Weights of a small transformer language model: vocabulary 8192, RMSNorm before each block.
MLP neurons of a small language model. Each row is named by its layer, matrix (gate and up: input weights) and neuron, and shows model dimensions 0-127. Each number is 128 + 24 x the weight over its row's rms, rounded and kept within 0 to 255. Numbers have three digits each. A neuron's up and down rows have the sign that makes its largest values positive.
A block is one neuron, or neurons of one layer that tend to fire together. After each block is what it responds to, as a language model described it from the Wikipedia text at the highest values.

L9.gate65:157137143084116165144130137189139150118146150139087160108117096087133115116139111122115136085150092132109105128126124139138121127121089141108110131115114114082158096146160133109147149123085152162160123136142127171166126121121140130125126102123153144112129129122130090128182133108136123104166151140101133126107145127167138082140107189137081108105160109072143101128126133109131156127154
L9.up65:116158143125119138137113159097108132130113096116127163122116142129106130142139133142157138116146101129120110169136092120178137175160095093105110125152125122158100095147111111129135134085125140172107123146113129133179169166139158142150106171113147110157124171102148137160157138158158134092123087132142122172146125110098145147117146127150135116146136092141109153104143146153114142188120
Unit tokens after numbers (in, sq, mm), first word pieces of infobox fields after "- " (Clade, Allegiance), and quantity words (each, approximately).

L10.gate58:120112141116134134133097120119144125135132121171123128157151132139121108158077130185116160111100073151165131098120116119132109153148075147075089134105121132128131145100110156100152116139132150165100140113133160120121111102112065128110156096122106100145097132191138113131147137105089139115108140126116074123150145161086109162145134083099148138148162094109153123086125115133124120103139
L10.up58:164113141122121159131181155137131136124135107135078148114185141096153112143147111134089110125133103126106132108159110152124134081146152148091157152146155126101137102116152097109105083142158092125111121092112121112091150147169132158110139088198110114193139140151083124158135164123122114124180149136121109150147171181107130122095183149173145120127123127123098160120130140152119155103142
L10.gate95:093134086115122144141135123140107173111127170112179157137136120125147169183106122136148126109122103144124133081126108084120102133108097081139120129133128141124129163145128113128110150191102129113125116184147152121126158056143164107122111164161132085111102128148096153128113163134143119179096136144134154111085087137154126123130094112110090134111155131167135123132165150157151160081141
L10.up95:142114142125158140152157167095127121101136135158087134135083137118125145108129136134140145114152136106128164155121119110118133137150109146154121144093129144154147156127151157119128123139150169095108119121146148105124127151146122129096119178074114186075145123079110145158124144147155094133100138124138144114120134130085088129119154135140144116167110117090126162105127109100061159160114
L10.gate112:106099116134089162135126148101127096135169123126128147148099135112136171133167086148128163114115087161129120103161123102140113131154084132176124086107120139095113162080147099122111145125107141128112124116121095198102098091128139111131141083129150137127051114179126137119127061087153114122136162118093112135147154087176094111128099141143128078112160146102127137145145150142135172134136
L10.up112:134102158146141129105155132059136139125149134120077089143107151107129142119157125160134101119162080137135137159112131059119110096148122122096103178124110117136121114103101167134119141096157119125131120082148124185137137139123128123166119091113111113116068103125139134128153099080163130128103125113133075131142139118125077104102109152150147148145117132090154127135130146171122134135131
L10.gate200:140097124129092165122129115159125163128141140113070123123122156105138107090110096123169114131097116158159099132118079136109149167128135079122139111108196105093111161151121134103130151106086117174117108135158111150122153109124141091155152118113109138102151139097080171108147121072149110141149186131094122131135089143111144130134164133135116140143098048133127182114172146119117136141091
L10.up200:150124152146152175095115161155104172122171142122114137129139144109127115130144132133120141135149135180128146143088105115130137138152112103108178149118166117105092134123137125157141123145124147099095023122107094125113128102114084144104109132107121165094118113124116135095159092106132110113129101144158098119137104136093141100163104100134089137164123119140151117131105094128157131134131
L10.gate234:153144150144157146101148131081108172089138157109124156143100112154143102128106158151104142155150082168140102135139097078124139119150092148145146093138151129151152128143140150112105128138110125124094084124170102130140109125151152171107139072225097102087138172147108115121097081149144128100098108111149127112158161123122104145133153117135143095109159099133128136134118165123135167122130
L10.up234:116156113150111077092172108116140122072131118125155143107137084106106144108156195106086170177090117145160104126128163116120101135099130089127137118134148159121144089111148119113129135096140106123093179136131113109151132126093121157149129158155132110122139123142123184078102122133145134134086106102127182158119106111126152181157130135126133106134140113130146116111120161132143132131117
L10.gate379:133159126118086125166149135115149131151112136088169112150137132111096145162142124124102134133145104141149136131144126095114107164118088118108106063122104126123142124116127129148114101153098100118128083143096151117161126119166128130082109112163084166153104106139120124142119054137139127145127142115132139111158111142105127110121122106133088166090122096129147095109161100096143095138119
L10.up379:132165144154111124169114158101131180124157173128131113120154109118113109113085084123120137136149137131136112087128129118094100151123128137109128137129124158116101162124091138110152138110122118107116089116110122135127132139120122142099117087114115160131158127082098171147132121127139110120111134143113085103124131120060155076098056166127141141101107096129159119113136155135145131122145
L10.gate419:133135080146211168151092109157151178125153111166126157141153136102133125156147091137155178150131070121098088103150085125164118121150098121102103146134115156115149089162074130105122143127115127110109078108113175141142126114129117144128145085136116149148111128179152147134176086112108107127116160157111077116122115129112120111174090150084139085125112061111121132115155172121119133141162
L10.up419:137138143139128174118126116081105130119141084138154145139125176109108150125137140171155148122165061106152089123095149115125111151111142149059139100119164114120127127130125117154123132165090173130124144138156098148146123126126131164123082079168105120159131125124116128142137124149080138107148129156127140112104109133094111102085115122101178122102124153098131138096113130081120172150120
L10.gate486:144145138124171146152162150130101100150120138141156133176118153160100135137122092157152158161082113090129112116135111127132116145160122152099080088115133134062160100129146117102101075137146147148119121131148144154147200138124134104128176139141152082149135104121111127150129136134115131097153147132114114128087154163080109106126146126136134128163149133083125118102126110089096141147124
L10.up486:116139108105143102143159129146126126109099157092147136129105139168083113143099129132107171099124104152121158115108102105108150117148110107143087108148122097119137125106151125105115137138126119157140146156144077137121096129143148118183116093155094125126090134161131138105119188121127089140111135138062142135110118128096094134134059173124057145180111125113089119138146104131114124168168
Opening subword pieces of words split across tokens, especially "dis" in disbanded or dismantled, "sq" in sq mi, and digit pieces.

L10.gate39:124078130154101137167157138117134137104139109121127142108151146160174125119124109100163144130138095147113094114114170098105133218136089141143167096145070128148116149154099103131115109184146101110134089095103106141144077093103125086107160107117130155157145104152134106104112117143123115144123148076098128113087148118121128127119140103136122137117142155187142115091111110130129111113124
L10.up39:128135109120135148164130141090106107162121167151116147132108078132113166116129123129080119165119122137124124101115148101109065157114074194099134132110134107140133146132080118147109127139150099113145133075153138160085126081123104155126159147132142157129105130142120069129094158144113138174108130114142092162137129152154135120131133124106152100083117132159100178139090127129100093137116
L10.gate206:139136149108105140074124088115159154149134144114112087173128134178124141173152183155148158134136130113100148131119120119122121092102131151117121129117115139133190123123137130117076131189131088148123120146095133137116119130147121126156101130123114144141125143145105117117123138116149178146117170121135108153168101115130170131160141134107093159142159152154113153151144101123166116110131
L10.up206:182121095145129113113141125150100134071129112150104112130175159139162119085157163105108127104111152122096145081110146108160083121100141098133118103116132111134132119139115115123106138136166166135118131111114124124124158169116135143117165124104154119102104138077102140108143133119113124169122115136102129154128163100114150116126123201150151128131159130137138142115124154096125138128120
L10.gate251:119126107075170132145141109115118120092131099145092112155153099178125108124112137127152169133086086135141104141124145113131125149146115141136098127105120132122110103121113121125147143160150135138131120153156122160147125100118069162141146157164149144070146140124147149126132106162134176170117137148121114124099113137138120105127147130150143168144172106111186133156090141127100111120139
L10.up251:146098146122098119130141146141126125131124133096114115120124123130173127143150110182089175160125142157151105068112125176080093155122192127163092143102135128145134135119135119128147089174126115091136096119145141105099064133125127102169143146090155140145139125118172134121149102090150144116159140139127101128138124168153144130112154122131130130143104145130102146103128118122140143110102
L10.gate276:122103113088157164109143172131144144155104163132127151134118159111143174128133167107082113120093115187135147101113160077114115138085133141102103138121125117117157091096105162108080111156132097127053086090131137126129129094170150119155097081132171157110106151142150102134112163107131072141149131154101145148116152113130113128090150145144115089116119183156103102126123133121081160179099
L10.up276:104141054112086130167090180121125133093145101139085145169127136103166155077098126085116122139124139108119098123131129124082102142143100142143106157123118092153129155160091150112133116131097063151182130149112137130110128167075112133152141143140178160141137175075146121117123129132124104105125133142093123142197137117134114111136104161146122156124141126110124144155103149138127135169149
L10.gate338:115081139164169147165099139085163117117119099111103107125134126117141127124155140169132136169140126146115108127102118105118110121136126124135141120114122178132141157108086142127101099104115102147129154124135147158146151110067135171096133107117164112167134119128114131136151166129124162145166159113163141104106123149167146048075173136146151157105125113107146104088128104125085152065101
L10.up338:130107137127134128130081141141154111133088121099164135150134172161123155138170125131096133126130152117122134098116135139149174122167146088109132129120136081154121156118124149091143138136086146150142114104110143090115141122122133135099122086162120114146188142120130144125110053117115152127079153139130122108144121157156158118131135147106152132100122136124077159159168174127128144061130
L10.gate353:174117122143166143178103090123144122127104114129148104160154114149128156125109106165106107100111142124164140130125140125096148130137099103141112140091128093112107105107178151147158130130105169099137168127098141109156138120144107130149101146127134176138109142132081166148141077130132143117132156131111115122135090137140114126164138121126100110138126095137179084116141137160111131146097
L10.up353:148149157112151121108102104125123150175164138164142124122146135149094123095099085149139093120137116095151149150133167119104093129122131139161106134125142109109149133134120166152109133149056131119120148114120098142143158130159154132137115143168099139142150141153129117119142104119132181110136144147137137113116119111121103153161130171129119168141147136146183121128114137137122143136072
L10.gate358:107125133136163133119112134111163162120136145140085126161078116126158184110172156137187130127086144168101111157137145177152106112165136103141115152113126104132132114132169153088156144137152103119118121146110112120149133132150124178132136192104112114131127159131108143111124102106114112156115147101154145150126071098172138170150157125104131133096147131136151164146131136138115099148126
L10.up358:103109127135157150098108156100139144110142139160087100138176141155128120113110113133144144133096129167155081151162147167132117145189127143127138085142120148174103089139144140112134128151156097128099078137137105091109103113158117137132137138140145136121066130126112138109120150112111095108100114162114160122140139125123161163135106105113131151145115089145157163116151142142095120125120
L10.gate493:117114114152134130075163103150166146069145154164144093155146165130162156134150115078129153122142121134092116107126149086104115127099142115157140147108147144136112102100147090100131074144122093109119121098136180117112117167131113133140114110145166166157131130122132151132117152135150125115118155152105101159106108099162147150136138156116137146164174136149141108117101139140132097123103
L10.up493:126154103138166162129174134123150161124121156094144116119142109153108130099130133142144123090105100103103118134147120146114129095146119141113146135144105118116111089123160130115113112180112127127160124140171145109141123146111099107109143115153143117127154122121141130113114167177161108158097112101128124141128144138124109112146130161100133169117102149097178134133114099110136165186118
Words that end a stock phrase and introduce a number or proper name, e.g. area of, State Route, known as, age of, name.

L9.gate177:135123125135110129122094152147117123147137124097099098171098135103136187149161115118122147153102131170131112144091121125063133133184132092131131132137114132137130124136071138147137139131155117139088147118159094127117080135137113089146128088161130089155145133151153103123156108192137107163189160112150168147127112117116108136158128130088102123073123126137125151150125141110143157134124
L9.up177:164086126150129128139113151106148137122147130159113130145121193068102132167136138105096121156130189128149106122141143152118132134126117140080092132136117085160119139169080133124125131113125101123134119075156128119111110091105089105131123157183134128120117112057138095151129071153101136151136190178134135126131144157137091151149127129168106099136153128158132149161111127119141140095111
Nouns, or their final word piece, right after "the" that head an "X of Y" phrase, such as time of, end of, Department of, effect of.

L10.gate34:136148134150121134097166092146143116139120127163106145093151139147125155121139117108145114129120114090097169102118169145159119130124137122125126131122177115145118101140141153141099089126119176071116183123109128148120124108162102135106163105142155136169132102130136127110095103114118123108142106111101181145104100113079117147162151138124101117114117093142139135167143135085110128131136
L10.up34:122144110186145147146130166117151104139097131126126181120120149109088157131104136150164134071119157114120077122135168185119123134130168111144124085129106130137150141159110138153118125154109138110093148125163158128111152120120109130130156146140121146100139070144139091148106125154133129156129126099097106153125107149142122150118098143104129167130168109150213099115166093161118121109177
L10.gate37:146112108114138101164095142149156144117090182139144089122193117127102151156110138109146083142107132102152172124111127186125091099111127118128172120152141102128107126114145120119148110119137141143096116122144128117151085142173120119137137103068131155154103143121088112087144141112124135152174099162111133112104085104099131083123166124094139143078134136140119173118155118136099139143184
L10.up37:144152125119120139101152126112086098140151141124119158122139103095124122142116112097085124124125134128093135126117179086142084122102178118083125160109126142138113146122095138137125173174153137101126108148125124080057118110112167126142151176109099138117131099159108128096164097110094119094130126128137142120142136121164162167145107108104139161149132147103143115097114135165159168094105
L10.gate64:118153120141106139120134110132141170109154082126099101119116123107170164113083126102154120170182158144158130132142086156111134129148141117143167149095121130118156093141106164123124141082126120122124076143138108144160095096126122120117130131156117148159110104121087123136125108146101099126130129112156131154148113126099100097104147144113144135058125124130135152142120153124150139139123
L10.up64:135098114157122099134130155122116148154152105110131117111079134121175149126089114066144160166135136141178140133131090135147136136125140106141178118136118113146130149133098168169139153125118099126070124128134104129142141096122126114152120161126140155124061177095123156124124127103107113107089105121170108147153124099109073104107143109119106135109141105151147109116114170135108122106109
L10.gate69:113149160130148138129140149108092105111123097139137153137158110103149135131135115144111111116074142141138150101168125177142112104126136154142134160108171169091116117110120164095118101208105160110106093151153097162142113097137086086126123085162103167122106128110076132106153157160121144150112144166144122123101146133136114113121111125106134134133127115162086193077141106160124155146134
L10.up69:126145122147105148167142145100126105138141105152168128101139117158118173132157174118117096157118163104130151144152169105125084143116140119119162085150058099123124158101107135132138156113109133121134112163080131179102105113141123123086142166145125147074118086131141132128150145182111138125119108098150152100090127098108158109114147123139138125118113098138131163127121117124166140128124
L10.gate152:119160119085128197110156166138140081133141132125123140135151112133147127146134124111143121142135098121155136082152140161105116150128160105159173125133145148187184090108144124163145139169110182111129152146102134172143100112131122126101144126114132107106153154145133129108144133107086127123090086138126149144107087128146144128125114127087129109128113134138154135137145132108148139134142
L10.up152:129136133097138132153119123097123097104160137100089138139130108158076083139112111162115150105142110109143152110126128149175099129094128138141150090143144131105112164097135180132152150105099145104170147149170112138152126148111143129135095107114149150131111112101110162125186136150126140161158132155166062109103118113118107123102145161151166125121086129102119193091113103075121155165104
L10.gate167:089165113069121148124133091118119111101134087092101134114127124087137183116126118115114110136129153091106165123126141108121095153146147106122182111172125195141135134112089139139132147122123139112126112131078165117126074126109099095146128114162140158100114100155103114098128150131126125097125079134144131120139125106140137148148109120061139103125134143121132150122132136062105153104148
L10.up167:123140129127107129171153114100155126127121163143104163161114067116078142130106150136135143086096136108108155049143169150107120094109101108141105114123152124109136127117076154153137090119131118149141149119120084137140123136125126164143124122106137119154130116097120161080173157155099125106164118134113121146144125106130162121127114138076143115086131118134143117113112108136114098097135
L10.gate258:125112158138159137165198138107121100143149175113122150136158105162112148136126156116142138140110094145100135125095109142124135116123103114143111144143095126128104117079118154147141141098128134092119125114102136123136144136102127076169128113109140114162077101078144138116117124115101147099144119109131118176110103095134110105125097058117119158132120155110119136144105139138148129126135
L10.up258:103147111133163163137158110148125149110101124194104105100117155127134138092133163120117111136140119152141143089151134128149146128141187141166163148143140111128152116105137101142134114109112125101152119143113126114128143095175114088129139153139149092096148102090128127112127119096118142136101092111100132112084116156120180116149121129135135143121093135144127118139136115108115149146158
L10.gate435:087130105100118144153172128141155135144109113140108184064122160105099126111102153082118139135144156135131134143131147130134138164134146143152145070131137159140134151134093126127139131119131179124134106152116099154121138130164152131119149166134175137087123151115141116106140165099111156126106100117097125138125116089120081140118150144105137149145151116123104138134133123141116124114151
L10.up435:145170103139106124154128140105135108113132146127135130137186115103130159109199128124119103100103143130132178138135124151156095133125117111097175125135142134106133106105109166166106162140125114145153145149150114151118141122162153091134134118129149102129100106148164101137094127101121099145137080092118080128111143094163105147073124169170147128106109174145093097117115099117134132138124
Middle subword pieces of uncommon multi-token words, mostly proper names and taxonomic terms, e.g. Camp-ane-ris, Pet-sa-mo, Cal-der-azzo.